Weights of a small transformer language model.
Size: 5 heads of 32, MLP 448 GeGLU, vocabulary 1434, 3.11M parameters.
Architecture: RMSNorm before and after each block, rotary positions, no biases in attention or MLP, tied embeddings, capped logits.
MLP neurons of a small language model. Each row is named by its layer, matrix (down: output weights) and neuron, and shows model dimensions 32-159. Each number is 500 + 25 x the weight over its row's rms, rounded and kept within 0 to 999. Numbers have three digits each. A neuron's up and down rows have the sign that makes its largest values positive.
A block is one neuron, or neurons of one layer that tend to fire together. After each block is what it responds to, as a language model described it from the Wikipedia text at the highest values.

L4.down103:472501472503476532496516520475552504512496517516525514475502474537495535475483467479516513496497485481530506537555471533506521508500500484445501490455451479459497474510514506462505507537489535520496522502488462513516518450526497483470482479487523487525531520498429519508509468524449483511470503495489522533526502468504480535502524516497475524529527531480496529449493466507497511518507
L4.down111:510508516495519495477511488463543512525498483485507509523513528501514481502446514498515487507542530502507500504500474512489486510490501462523467487540500495490529465507552487450507506466505498478509481493463524502518512458471494533479560488534522533490484557489518536506443546522546510521530478493506449517518494480538546522538522452541503481476508529543483509489512464514515494507566
L4.down143:518452521476493493485485522476508470499532478521528520508502539522532514508491448490502486503504505488475516481535477541511527520471490463515467510562504498512540510523476498477534483508463489477469524433505510506485485511526481506467509495485482527521541539509482529502497510454515560530452471495517479522581459510530508532509494510465485505543521502497488482538520454486487516490522
L4.down185:514489523521522500495484513485527460483489460452485529552514486510473485511528491469533494545490478493486461496530520525511491475524459506465521500462505508457477461499472486470510511530517483505526499484445508564509551488523466531474521485550500497543508469468488506534511489450500490481512481461503489515514516508447512508482521515471478479508520548493493524516504479493509510466534
L4.down213:494508436534549518512554504493547491468489512499468476473542475494527492506462490482540539501522523508488472512472544521511470521490498468465469506473465517510524530469543526489499510466458506448501501480497495483452497501504499529482525501503488543513528467496483496488497511528506481499494468523496465502542510457532462511482536450479497547493528513525511494517510493512530521499471
L4.down268:499447502553517482491531478516506486460485509490474516540469493473485521539530468515475542546487456505534499497503486499494519507496437477515485543468493477511495496494523472530483552482504496476545533450479476534504468466472539502522505489473505510515529499488463519491518473519530495499501521517480513477526472453482484479498520491495508449505484495534515517511521516514484449486488
L4.down340:503485487558477532468527482512520502461516496451485490510532535533543524500495528486551514466479501505453478477521465462516501496513496463454452486483492493497523512489518470507551502471478509481548534509484512504489475500501469489500518493506490522509524512530478478527546442480475518503544453558459487481541489517478549522541530512499465506522522518483515490515533488468488524526503
L4.down396:517507551517552503517498520502469461510514490522489492475506504515545485541502491511479509509505457498483543508521485507471482497436477498489484498492479468524508507526482495484503459493503479430548508509477491489477471495435511509496525504522477546477524508503509483498505506529480531469504513509535540493490478498481500467562519504489482507459501506468510493543477535577496467462540
Word-initial D or d tokens that open a multi-token word, often names or places, such as Daftardar, Doha, Duane, During, demand.

L6.down304:480500487486481512502469504473495488437491509510511504494487484513488522542491523508472485491497512522525527470482526511524527498491443468482490526495491552449485512467496476496509479512514486498506499523471544464501508462520521499495523487539514512477482496526463494532533515505492452522499515513445494476504495496484505511563526536487474506524506438495481560504501509500455490501480
The word "in"/"In", strongest as a sentence-opening "In" before a year or date in biographies and histories, e.g. In 1934.

L4.down13:490517499479510482543507483502523492493498486483511467477486476535523503528496496523514523482521483480511492534520494497454467532485566439519516501492530455543485484504527519502525481535480551477493487548450490519511488518532501515504497498534528547507513468500517489527537489519499469508484507496522493473542501498541475552492506488451477459517540465467502543494508515505513504485471
L4.down34:483494491524499492459549498516548494528472487475503487497478480479487488498486514507520505469484429492507461515493537532476523522517516428534482518489520515454503505477473491472538543469538461467494520509480471516512523471508474491510502507484480513491497510518486459515508481503489479539469538524521466493475528512510478530487538523512539462522441564479501504440482476488485512497539
L4.down40:463511468542490500531535468504518464483479482483507522465471467454531547507467506485536497494490470526476496440485508500530452452511530472476530492499526534504531496483475542516505495497515508486531498498476503506507501506478487503491495502496491542469535471505435513523481516466451522499479472493483475475486491454504516515526534531514541472520451475460518525503473500467472484537543
L4.down172:511520510490512515492442502538545508477483514476479480555490465458512545521489527495521530521515517518469511477501566491516547496538465501498478494507516510524484504515525467458511469471534514467521530491479468503515455496490486507504502531539473527431496524511510514500485503518482484456524495476522473527539469507479549524481468560505486566485452526521473499518504538489498524484465
L4.down259:501509514526520472526441469479536528522515517527487507497511508494512534502537477528509538511477449471520517516490492495468506502480464529541511491472459489508476498500497519514496439498529461496486543496487501469529486525498474489504470480529532532500502533517476516470462505548468495496521531528527497493490484541493494505514533467520500475470494490468533506496474559510467484473504
L4.down304:489490503494500521520538521484491501477498532503499460515514480512468505503511543499502496516493510506506509471480466457477490535493540474483546459503532527473521510466528528489506534532486503497469493480523436472508478477461523467457482498484486501447514492525498477511533506536508465535502541483496553515493513502529490476508538475492470481475463473514461480529520492432515515498538
L4.down350:476476528498502444523500459519524512505488487517499487509463468508508522501538525500497540512496495500522486519488501466481504472502470469531514486507526470502510475492502503475520509554493504483481492500472536519472491488540473491505537502499470523490503475509475468520549464487489507527492471482469488529494516504485455524508500470492520502508531515484498416526474502496493554525518
L4.down392:497484502480523515466487531540503534459541477504538540512537523452523539502507529452483501486463489508500559481481475469487502520532487482468536488529479533496505557507509497470469479512505512520505474516537519473499521528484479517520498496533485474560527488460454513463494521491501563505485535513510484474517505497512474489490492542481485509471484535520498519531498462489540532502485
Fires on the first token of a noun phrase right after a preposition or function word, mostly the articles a/an and opening word pieces such as und-, end-, ur-, Ch-.

L5.down24:461456470509423512476506493511489486524532515485501484493518532480525496514481507524503476500519504493540495517503514462522508498523487502486495484499485526524465501507522489540489532526521450441516506527473485489533519503504519494486455497497509501483521520527468493496523491468483436491503533481454453480455495510512535478506489534492455537490494471528467495528473514547500506484529
L5.down121:523509541530506476489485530466492481501493494505524515502548476526473522525493505501516488489474512503476496518466546486471496491473510499471501477537550527503483478515506515502531458485487480489454493471507526512475490506508457526481496511465535516472509530483463533496515487474487425526473504514472511542562488470514483491487534516566499511495467518474520493496482520484494531498493
L5.down155:474487474488501519502475527508460523504502509479550517478536497465460457510507494536504480453553537518490500494538509527493498435519515518488470512500506509550515526478489488500456495489490483480495450502461519438543489489528513480529497466516468504472533523489513523538517514470514451460521485488497509503516504492464497505463493527507528487527501540489488459513499518517490528527482
L5.down246:465481501472509488499494553546504485490505534499514523502562472501513498529477496548504504475534512512484477522495498524444459490485478528498528518527496531498439506454490505515450473524543490499489502521504527501537531479463503507492492497465428511504502526457495506529500480478486422507493505505506495491536530508489510543449491536485452502517513504490510514479494495500536527475463
L5.down277:521514468492476529515525494495536523553502503483496483493475466499510546510479502527538473474518464544499478491574534518528495526490500482529527525485441532484521499498522487540474531521491532523492485526543527520463534494504505493489508464482484528479506519503485539459509495474519488520513532524518499504508528479514504510524491500489566483486514493468464512477493517523455462508507
L5.down296:521486497495491531472566480522508502461472510507526496437492479481487526478501495494514497531524494481454522477505505512481528487537545515527480505530497506524460496508506490497438521521521497519502538522499511459484488524545476500479491495494491545513521515515501576453498505481504475474481512508480498526479549545473504517490471513489495526504528494492519477501529515462510498506479
L5.down363:479502506529527444487490510516503507474493541515455529495523483467494485485504510510527539482502543476498501523548471523492499462518530464535508471530486491503445515472511515518455524504476515497483505485456528466533460513522498468512463497478522462473493536475556482502510465490478481488565467498478505511521514471460494492537494533480519493464475535487482500479506473509457526477519
L5.down418:495464476433472495537537497540474543515502495488495468496455532511555498501511525521488505487510534500472488527486496455485458490526510524537483507479499513494505517540498478532520517493517515449482545479528536495505537477506516490517534526490492493489512493520512508509481453518509446529475521506493486491511486488489494507517481543541461487484474528497486482527514476466498551475486
Commas and similar separators (semicolons, dashes, closing quote-commas) right after a proper name or title ends, in citations and lists, e.g. Praeger, Del Rio, "Taxi",.

L4.down1:528512497485512501475530519499502509485541529525532526448552511487509509485445488494525527493467509490494499530491517477488520514462559510507527500488500501461479509477495496486516493491454499491511502511517514501519470511470528488476459531474561482523538531504504490527512528519491434533525507511527532484522519492523492484491471541482465470523474540488489532490477463472507473527517
L4.down55:494505502467508489500471522506500511471489509517513490514527522493492483492478535575511488504522529495453453524484530509483517462494526516474479504529486459483470510483469494496487537510506486494556513520521503518479481458464522534499493485489516511487553519524556524540526450509520509494518498499506546489480478530508479516472525527451430497488501499504470491492540505495494554504473
L4.down151:515494518487526456485483485513502512516459548487484475529481476458515510509497527534505495499494533532523513508511488470475487494504492504464515455490533476465461539488462471532490524510509492444500541543504442479479488478507504545481508461462501515518508514514502472524510465492470514528509508512440529463513480495457482538480511510489513452489425524489497554468515508513546477465508
L4.down253:487489469511486526494550494493497509504510488467503527491503456510464501479491511488455514495472516474506515494482505508530508510498516543500480502538497511464469475537499499525444518536482523522520506548545477511506503518451473472558506512521486556518485524467553508506529501523521521456522516519542514523474507498514492534489488514476505502472529510505516518471490507486528514509517
L4.down306:479531538474545515490488516476500525528525514460546510501543489489482514492472502526500477495510541518458505456509522488527474514515511488494503518459476495484458508507518495527526489463492540537488507502500487473490498469497547538518502482476487475503500496484503477507560505531460512495505495432496473447529496499518469519515528510502503492509525474496502544524513509487485466535495
L4.down325:499496501516496522487465487537521515528455507463518497502469529495504506552512476544548475491531485515523524489529479510508545501535460471482475503507504529490516482483503500472465518498506472467457541512509535507494531546516477470489472469527481466532515465467507467494528501490482518478485540483507488486514522513518482507493504499540495512480481504551473523461482479531474480503512
L4.down394:472482473550488471479530515517476492499528503528489478545492453532503525472506497527482444549511500446494500487509503513497505500491488490488526478458517476448477480546496478485523475492518508550488459470498501503485441474515490510483493451514541519486494477491521493536468502530480531532500505510530531498472521489484491519497527508497452461502486483523501527517474472508532510518500
L4.down412:479475497511488528500501506513474511499481529449483524522512534480509459524539511487474464499491523517504468524524522455519502482490505480547511502496531477545450493481458498488508479515498493498551531477492523556491508492481499500512489497475459476493501501464517461472543504473538522490523500473471539480523459530484464538484474530485494479524468531489485485462530525468498506418473
Commas and similar separators right after a proper name or noun phrase, before an appositive, list item or relative clause, e.g. "Maurice Denham, Margery", "Billy Strange, who".

L5.down14:519523490496470518505520459524538535499493510520546516519519501497492481490509471510485491484494493499485513496481511524528501530498450482515464522512520487493496524514506502508480535497479477486453493495505554465463509497476526526531569509482539526495532525525503470494529535484534460494485490478509520510505513528488508515520509496518439465441510507490494471500522535519517506488512
L5.down47:475470504464504514509461505496540533522495476504509482482531541532523517500469502502490499500510481498492496502461494517495468467489541504537495481499523530447477517489513501522493486504545454518490469548451514497483456498487529448453458479514477508491501531516450519515519512516481462512504494505473467458481455459475528478532521531482466523487538487549470506535501486509477493527492
L5.down59:539468489470502491471497504470508511500530533507503486503488516495483483511493500485507517484495471503451493492538539508516508483540453493515499511518523527457488536521505443499497505501498513494471512505462472494477480454446554536513521494483472494460518547512496520509514467462477474492463477522472502494485520555442455495523528540493478525528500507514474555486510533503479516517460
L5.down103:508515484500470477504477501524482471482499470511507515495536514513483504531472488511525514519475462520493497466474502560475487515551530505539485558500517524508490518448510434438492505519489487505513503519499506496465518510453465521507512498465447497465509546497493525505517490514509476460469519504512509536504523512492472475507534482510491525511487439518477492527533504538480502453520
L5.down245:497477501481488494478474490503540503492559461509505534536499509490485510522484511506544514465476448512509545509489509494499498529496464477507522509538486517458495488542499477498482476475470543509492481508469506475478492503501519542510525476443523526484488498531479507483505492518503446498478484480483515495546504530487509544524526514510475515512477447489478496505508510494511511470517
L5.down306:509486500504498485485545515490510477502465490517511515491506506508522504505500499535464481511449495498519511502478503527486472523493489494541519520472528479548494536494501463478519510502485515505474531447470476476477458480524486518517457495467494495509476499526494483473491557494508479530450441552499478504536541476464543497510473486458497458467493533486461490522482542504488501522500
L5.down405:513483498463471527492508485504515511497512509526501497503448482534459486537482510524468501472528478510478529505494489521488492506541487504540459503478494512488497479524504447483453519538508506495491487494483502498512508488464476524508489468492499534476500510507472528514512475536530407458508465503521512499500512525464487483489528486509522463526472486478498491498524492527538517512486
L5.down445:544437536473502508524476502482454499498489501493534492508468537453493546533536453535520485494499490519461451489531478499509468530479508486474497469512475476478466495490479459500515529515554506496508522479494505486493510503507513525520521499496489465511530490467520472513527507511539440452490503472465522511491542522483465490499525527507531499544465464484506514454527532497505521507500
Prepositions such as of, to, at and from linking to a following place, battle or organization name, as in Battle of Corinth, north to leave, at the Heber.

L6.down233:541516509493526526473492528492527484516515519506504558520457471486498462484509505515485503488510497477492499520549467495521511556537469461484508519514520492461494495469521528504520488519487511495467483511486519505524558457451488524463483454550499529509481467481485554516467535522500464475513503504481525499501516491511508523548498498456520492480455520471521499519471488472480444502503
The final digit token of a number, mostly in table cells between pipes (stats, scores) and day numbers before month names, e.g. 22 November, 25.

L4.down73:493425488513506501521534559488501500565519499483492503522533474524529541490502525514525478511494540520469494512530503517518502485491483512533532483488439504485498489466445492476478504488519428500515533486492510479495494507517495520532540473490511492486488508456497496477524520523485508502483457460485486449513451504492480458515487460459487519488487483511513529499508503496435511516477
L4.down132:430525497484446501564481491522465515484524532482499461534477474515505469498516516503502508508535540470513472491487506536513490472570534526495468479472482488502509491476510472489491468500524481509532499497543521508482537524459496502487497467488505504482487493486491493541490490511503501454517468497507494474498517548497441516460498513510456509532516474513506479486497497494541500441479
L4.down138:522541512481474539548447520520474482481510471511451492510468509474491523525499485478517512464503510472510483440454535485492506501504535514496514521495499465524468475509510502520476491454443506502540529484503505503468515473482497545520521503499523542499512507505527496516502551538469477489493472467481491517521508505493511482450487474466516462455488466508494542492489535499497520487462
L4.down177:496561492532492546472507514523497523523504500485478476485469506495485468543456494468556519498482510483524529501480503505487485501498481519546516543483508478507504518477497497477453506511472494489494505466522489493518529476510479522545530488522491534514525485486459480491524525479515522541549516510514546459511541474522471457541485486518490523502477524506511434481489480498533482473480
L4.down243:486519538503503501487505465499474516515542512474485465478505476521510494512468529486499571508523534537480498524523551484507534469511499501471476517520499474456533516451493528502480516509522475487526468480496532536498501506505521473526504449487503518492466494464499493481533517480511525486549487513457533502511509515466474480444529532499478537491484479468530463441525491454480538480481
L4.down283:508486514498544515474506532494460464514484524499529475487519496450548509479476494514504495478505491561446495499498502490499507504509485500491504524563484485531497488465520505497482537538471492486512509536445487504543496517420519464491497483523487458451558524451495520486522502494502493522478465512499548488548514468479511480518490521473510509520471532500481527513478518512505486536504
L4.down300:513465533566512485533475539547520527463529495504508540568488485496455503516533532418496508517458496505534498522535534494503541516507506458497501498486539514475519493492495492478492453521541507525522528462505535474517518491479481549480559478495481510521472518520468471502489537487493511485517510495500507535474492513499544481556545484520532475538462518507504489524515489519506507496490
L4.down360:536494519486525515450529536513530500531503484510530514463477483476496519519446510512546513510495508547460528496502516504478538497506489507515503528557510478464530490524480509479465532537479493496493455496437496481500487487459517472533512490542516502472534506508479509473502525488503485530505468515515581494512516455503531498505507489487498478471476559486491511560502489521491444503512
Line breaks ending markdown table rows (often header rows) and blank cells, plus list-item dashes and hyphens after numbers (3-Yr, 5-ton).

L5.down57:516517500495442508520476502526479480491457510492485537491498489496467509458485474505477504515490498504499502508499510489494504543481525531467564529478469507499473529565502494473556489501496519513491533490528492489480498527482564479498525531505461499464446524486485496514515476504511500524493480524490494519475522484507473497478464497505531474467457509471490505510486569521474487450482
L5.down112:492482489521486493499470517531524564499458534461476490495521507457503486491478460509536526535499497497478509520510518474466456516465499428547491509502464527518500505483490515496483470526480480430520450474480544477519514506482510491489484499542475489512495474509487536484522467474518476481512502487480540535490466485498515535509474495491503507499500479531476508537505487500472494485518
L5.down156:475517528468489505516483517535497506518476491558507451482466501436514468493485475497491517486505461499488531454521523520496486497486489493507472465487483551473496543483474529492444484443480483508497489488477488473482514477532519518496530496541517493479508565533496458512521498482535498475451541521493446466510499473534500514497547475513538470498476469517459487497512507471524512522520
L5.down164:516496501515551482518519514475505510470496493468499518521479506466479534481496530541492520514500450473519489443468493511522457500492510490506519539465519485524545501514501494509503545488516544486522508476469420508522499517523550470518510532462488456492523541472502550550519489509518480503495515471491527477478492502505529499492515505502515423528470548486542484494475508483538549523507
L5.down263:484516527522555489537481542504479491497487504501488524480493541460483530531518485472503475545484465455494544460469519477482461511507478508531470487491500533552507480467472479449472504475510475493531529477487486472513526473497516498476467488485463443486543493499524487521468484483512518497530488513500509456460495474534482488498534514514523459448495525530495530477533534496511506468471
L5.down264:471513531463494485530505511546467522455512461500483504462481512474467472513509494548490474499521490493523498509481532528524495527468501460494495523515469501513480530501496422519510527494530509464518526488505518474480473434533532508487533523493480485487511450472524547506501495519528499507502514491498543512516551475520484551540520478513546527519487514484505498490496532501508521528491
L5.down369:487489522470505487494502463481502512521512474485415518528519494489497527482508448476495529500456490494474499566520487517538460474482492520499508495550494494528510486514511541502507536517490497468507479449511497478494502458470508535528528491484485545494506492534475466510450496485531513512449488488452466484520502485495522487482509485480532530516518509502535546529494476525529553506549
L5.down444:525496467496500492547480477511521491462464529534507502526494484458531509472507497495478459532495445477527499490499529503491519514507499494456495507480474483540533537499467514469573538459458501464528523523514509505561492518532495510488504519508490504515504470493467504509504512500544494502440510502526500506490491495534546466496513481463499491532520511541515514494458479508493560534512
Opening sub-word pieces of longer words split into several tokens, mid-sentence in prose, such as ass (assess, assault), int (intended, intact), ex (experiences), t (taken).

L6.down263:496521461538533467529477482473542480462484527526518493527520507513490505458523453505529433532497473523477486483495515478493501498517510527484501488484518556498481512507471496552466471532513510486496514481475515491497516518494453514496479513515512480447519514539452515488471535490520476511498492538438483490527505478494540509512477521510497529528491534482491471468499469488496549511493
Commas right after a proper noun, usually a city, person or team, before a state name, appositive or clause: Murfreesboro, Tennessee; Jim Masdea, but.

L5.down65:497486461518497480483452537505494558512531565499512522493497512459497535504505490523504500517494515560488483518507459528541492528444533479487515502481478525504501501466481506489489476513479517548464512515496555510533510503475539499530522524501545545484498494530525543494491501528483514526547451568479506492529504484470517496550507504509519504536524532484513461491524496480492519499485
L5.down77:559493510490509455515514523494522528501464501507499496508493527444480510523483508525524532464539516508497479490502461503466487497503461458478501507500547536489514498488463527535471501490539525499458523523515467448475530478557504479490464485522493470487507503451533426496543508442528475521500497503512487513483528481469516461509494490520471526521508484512510498516465528455493445494501
L5.down97:498506496509512465557492518483514491503542491485482487508466495518508512514506524483526487477506475481539507509516504451505525528517484517465562474498530502518490505538521514518489536463520542490492519500490485524503513450528529517538502494526509512509532506516478527525502517456451480467512540525491483508523470512531460503526538487446471456538450472534475535508545474483516480499523
L5.down271:482543508491507497480521514488520442499534493524504507512437505515519517468486447519546519552494481509488484483497534445512476541500518564498510500497529545529455507505477521488505505487500512478507498502452528513475490486458502522466471479504510504552506538473487516509481516510508478499458482488486507529563462517453465505515491489520493475502494500487508525502461477511534447530542
L5.down322:514477507517525486508485525502488531474491505481489503482498515518506437471505513461497495541495483504455509454540495532524535500538493511491487528513474490478484541479486515498483526530534502468494556537520500515507474538483536516505452527521519491479463506464425486519530520511499498523495497474507524502504528495456494426506503496523522511507487510491466548499545524524519513524487
L5.down343:497480487497509553486458504505456504457504505534495514454561505514525506521509524479457494511472538484495504461510526455462542479492535563531521469536506475465500535513493497519502491525489501488488494513486551536495491509484501494504494528511514488487468499462498501493466521496452506492503496543502552519517494470517496490551522478518515469527515492513501567501513501537543504501493
L5.down387:498477464517485468497549457457464472456541483498471472503490453513522510497479555458538438467481517481500468501518487484526497518536520485495563504502533479478496494527475501519501540501482525514540479520496475508534493445486474461521535529479522525482524461504529494500518478499519453509558458478493477464476507478501521474489525498457482509513512487486478502508486450486490506525529
L5.down416:505525498508500514467459462502482533496519440504493504525473535518496518521519498509466485536487528517495463494518487491510529496468500461508496491521500548502467481522483531519483522512518514508524505473500509489480553514504488547495493514519488537518496475481489468514476541445509519450527511454479498513483513487510484475466490430567489502443499490468528462490507524459472500556480
Mostly the article a or A before a noun, as in off to a bumpy start or a farm; also following and word pieces like s-op-histicated.

L5.down1:499556523517536524478512497552507518532464537515473511500498569511475501481462470482549532527457521516477495444505481502497507496532502520519465529553545476513482463507483510481506479506527502490555452452491539502483492481481465479469497527514513490522512513491533489476532532498535512522500484509478510501481521496534526501552518497503488513489489473528490486512496468522475499467519
L5.down52:514555539507532529494525541505475488511494538516480498492503484479518515492540516530466475498501485510517503484497483516514536551514466451444487526492554519477476517469542497550504521519465517483475488445527481517506547471443492490479517505533525506510493481475490524525483512513498430477484511505494500461498516462521525526526522468472514496453492479464493506498495476473493482515495
L5.down76:557463517489496526524522524517542498484526524522549494496461448482481503505462486521515507474520533521517513471517477474469492493476459502534505513550500480540496496470536502547451527455492500457468486526480496486511524464492508502499553524497497528485529524462488528522512516509481451500464514485544546522549498493518483472478538498477483491522513471517522513524491479491511505558512
L5.down85:552494506513493499493487518545536491484499495489506512518502490489508488459495509503541522488495497447484520523512494480517507503518477557536490534474552499518526490530487477494458510508537483494512514490487500516496488508446464525496477520469460508561514513471505501505508495489493509494520481481556550529542496509487499470501523489553517512492465508532508523559489507494485485486516
L5.down125:502524494521502502507523465489513558549543491484474509524507467538518549506537522511523468487480514508494536511456518530534588523495491505519481516535474478521525475509510553495523522507509538498485468474484532489515531510482523498472503544535494487500508538498510530506493527478495496504478509499468498462475476458523490501519547519518481514517478461507530559495526488519466500491493
L5.down163:494495506490511495505450484526540491544485459508518478476464510548526458510508511443506480504550491499524487504485544491518532500523445490486473520460470525540556486489506437489505499513464513491466516473484519503531510494499472550522541538509549527535514475479457486511506468502538478452489507485531477531513500517526473513537494466512517511483511454519453501499485480491469463533486
L5.down171:487490460483486511482512541493536518489480492502531529531460504474515510490467474489522503503506510508524514482500488550510502505517537482475455502533512530510507495480518505457545501519502513509507458518499515549495517533487456459498527502524457506475482466481506544523511518505532481469495472557464488491477504523539469473480560470514486495549519431458500524479520492520458482509454
L5.down200:547483483506528496464508511453513483466476520513492498535508533500550504482509461483513469514505509460474470475496547509480496477537434500528446506482439523505503531499496545500500531505526469525514519507527509484473480486523473527471492500509493469523535478492502441541462501458490526492519487493500491476502472499528479465515449481528479524490515488498499505482450485509493502444510
Last token of a cell in pipe- or semicolon-delimited data tables, such as numbers, dashes, blank cells, score dashes (2–3), and coordinate primes.

L6.down119:535505531469490488524488486478506510531489536508504497511488503478492510450476473509476530547507493525492490536500532533516479452565492516508514501519489483502515548519512503483530515469511487508472536525527491525516526499515518479529512506527500457461484520485488460571512501518513499458546516509505488525479506501498535543507508498537531467514522528467464502503500543540530552497466
Opening fragments of words split into several tokens, mostly Latinate starts like att, int, cont, ext, re (attended, intensity, contact, extinction).

L6.down406:480482474475476517513493512498510471508524497466499499533526492482503449530522540497502488462492482514502467511530498474490500551485489461453494509462492472515492484464540526480503543529498557504557519494483507495507516495477501519520535494505472527496468469536473517489477520498506459518561515516502525491509527502486477507530521497472475503514507504445492488526519477471539523504469
The standalone indefinite article "a" or sentence-initial "A" opening a noun phrase in any prose, e.g. "was a reactionary movement", "A coalition", "paid a $16.26 million".